MLP neurons of a small language model. Each row is named by its layer, matrix (down: output weights) and neuron, and shows model dimensions 0-255. Each number is 500 + 25 x the weight over its row's rms, rounded and kept within 0 to 999. Numbers have three digits each. A neuron's up and down rows have the sign that makes its largest values positive.
Before each neuron's rows, "raises" lists the tokens whose logits its output raises most directly, leaving later layers aside.

raises: " buildings", " park", " houses", " station", " street"
L6.down687:505502474498469526491466488511506503511503510503492475482501511479504474494485479515496538500516489517519446534519465498500524516506528523510523479545524503469476477497487486515531513466458497511475493498498481540480512463505501500538468493518487542461527469530493515525505477544473539514514497522504481527496499498498496509504471539488518471505562493447531489500524499491503498511475500503480527501482504518473537464489502527440495489516493495518430499516536479493541454486512501518465571517508521489532499498492475460514518536566490486500497606488496487488526451496452487515525519475512537491498501479512496511527537517529532471485521503504506456465463498491497472501464525516476551499450512470502457534518491494528491542520512493538504497498500488579533502505471521

raises: " candidates", " levels", " windows", " sides", " projects"
L6.down329:482509559502530501494543493485514463484488479483443512512526503524526459532510507504486506427525459510497479480491490424485536515538539502482485509495482539482492490487495485487488538508496465502521511457508496511515480487493473483487477500498542491537467509501485495513550499554491460544506532506512494445503457517538549495463488518507491506485483494543466504467492561505505501490522468523553497482546532468473512510503506504525492499460510504459503508485553535483524501503488458468471506509543485476506515501516498456505507490501529482451523493547536508484472540497471493497496507473492505493534514505489494456519487515502501526556517524478524489461515521483526465517472559476510517488494524444505485550499475529485500487504467545516494513478513515491484495480476529

raises: ")", " )", "]", "wide", "ori"
L5.down430:484472504470502518532502474469509525464477506478507478466526470478490508487486474482493540461517492539459485461466495495500523493466516510500476477509499517526484521511515464467481525530495498498530514526497503456507505426553468507504519505506518514456499490461472543493527497510524510532519570534511509508522457484479474530548472458493505493484525509495488509537450518528509505491482508492501488457438499504518504505512527537485501518513483516494502505510478510481445493478496524497491526461483484529507516492512502518494498515482473489495511420480496538493510470538517520475499505537503483510494470458496495517470555489498477498478502505518494480538478464470484478474535451468429545493488516522544473486482565475506523514494459509488498516437485529452522488507507509

raises: "nt", "nder", "cos", "nd", "ker"
L5.down699:506476547533485471558499501497557485487490463541502489508477508487454486498514544495531526489470481485478511484523453450519535487503490505540486485474527503466504503464490444522483544477520453500506555481503519498491507472521434542468496484478471499503503490532500518512516495487491498497510492482511488523509501507488486464499503468479518503473488511453521549484477530541478504527502503477498562448473497474512497494507477495515505525484529511465526494518533568472534488515532519482521502488518479508493468500506492473470526498536467518497498430479504472508482493548528477525496536465507486471516525479481510497538495501527504453530472516461503523460513494500519499477511478516491504502521478549519497510480505511537493476491458478477517488448463430519515509472453508

raises: "red", "ls", "l", "us", "rif"
L5.down375:449477494501480495522533517494512534552488486472496529534514500518505485510460498546470484465485516521476486460488518510504515498501490475488477483529447485498459493537538515492503501555554482520469502543463490509533500474477469481450496469518503530506528491495517469524501475509451500494486514430479509508444455469532509531520476557517528517502507509516477527500468508496492523520469532467489553479472505464490521487502515512483496544459514510493481472511499517468494535518499512496510502461516497521504490535527480483460521473521504494515511476493480519482506485521511540492516548531437499476509482528442506519515499475523552469463484475521438513524501551529437522496446509514504475478488505540496517524480492487503493488507549522504489519498509459498502505507506506

raises: " Ohio", " California", " Nebraska", "gress", "lie"
L6.down202:519490436490455516487520510491476536491519483485517514487490490470519466500500477496508476499511510529472510540496459483464510472456543467496492491465482491491480522475510525486482499487519515502562485514456517521508526527540491524488453512528515471498488476495478455463461485451503483503536512503515555502474510522487547546519508531512509525473515468496547515508537469496519515509542488492495475509481510518558488505526492537500532514502449457518485484508502458526528495479484492481515448445530528516523534475524559496513489518504532470519507493475487552471523512518531481508482490522464435525510532508496523476441530523505470519466525458561498503493524525483521513526527523509478469476496489440525524514480478483493488517476514504516509478502508506513468493500479491

raises: "ti", "gh", "ts", "iti", "tes"
L5.down312:520476535510454504520485471484496492509475530545510481490494530511475477510486544511481503498553496531459482508542525479510530515453518499489468501469428472491503494499506460503480509480505465500478487541485498451470537534501490491523513522511468505483496553465509531500500495518519507490462497523501497509484466504509490475502474519486506457508493524541527506503489548486498513497531472474496545493527525492536511546482515464499469505453509503471498508488506532495467505535499467485480455479501528529534473492529513492507503487491522503460451458502557511500440503515502478547513520529496466483528474527503500478471475433460521439464515513487505523526465563530474490516508505485519472514560511509544493519451493519501485505494535505518520530495550517501517511481517515

raises: " becoming", " being", " taking", " starting", " reaching"
L6.down676:496489491476464496510502501528513521499493534554507487486495458463453497518471509530472504496512493525507512529492504519477476499467505538490553471510509479542492525495459493502489499480486519521516497491514541484505502487494506512447547518493468505464478537532495472458475491483474515488488455502460480514511530521467505474504527483504502509543524554480511499492554496480489539508539445519504500546506465470527484480519521475435468498515451513478481494499455504477493509486499528521472479456457509482517475526534481524522505473522479510494477509468511497527475506517500510496527483502511505483498514482475549509509453480431498508512473490552526518538531457499450507455528461528553479501533475445529517508501482506519510483529535487519487506533457470518450523520501493

raises: "ti", "ten", "ting", "lic", "land"
L5.down511:544489479499491504535500514544496475480510513520488491515472545450515485487518508448516499471512465518492482520478461506555488512510496508480459499546494519495553513498500525477466476499497491526569508457456499551511497552517488450535516499476497534488519501503506478480530465464480437505491494493479481465505450531465441481482492492494528509550548490483476495501555490482515525534538536538501527488503522450524505464478463521478467528525474495469585520509532462533454494504486507474492493477519524501469512463502493521556508518480473466505505482482501471491487468504493483522530503491480498487510492503473504494519520506506523486452506473496502508502525520493487538475491498507499546497460489477477532507501510491474471491496521485479482482525507468510543481504492499

raises: "e", "emi", "em", "ed", "ema"
L5.down555:485497507490528507517523497516549502484543479490508485477484471450474535492506493516538510564552513511492495550500494547529502511541538490511519477495487511514479504531495519500517515500518564493492472496493530483503488465470487454510500501484491484493506475514494483548498480487518493526520548511504479515520518493506501489494502536537547474482537500521505468494479512517503525502485494538558525475449541604521463507518468504515491535527496493484472519503477506503507503525505518509512542499475492544509484484506481465502488500460516511522484429551492555483468497444499492511506510486497502478487476502505512470452478542526456480456513498463480518489474510506537511521481523489472498474472502545522547511509521479512492508539510457483511506518512481491476520453538459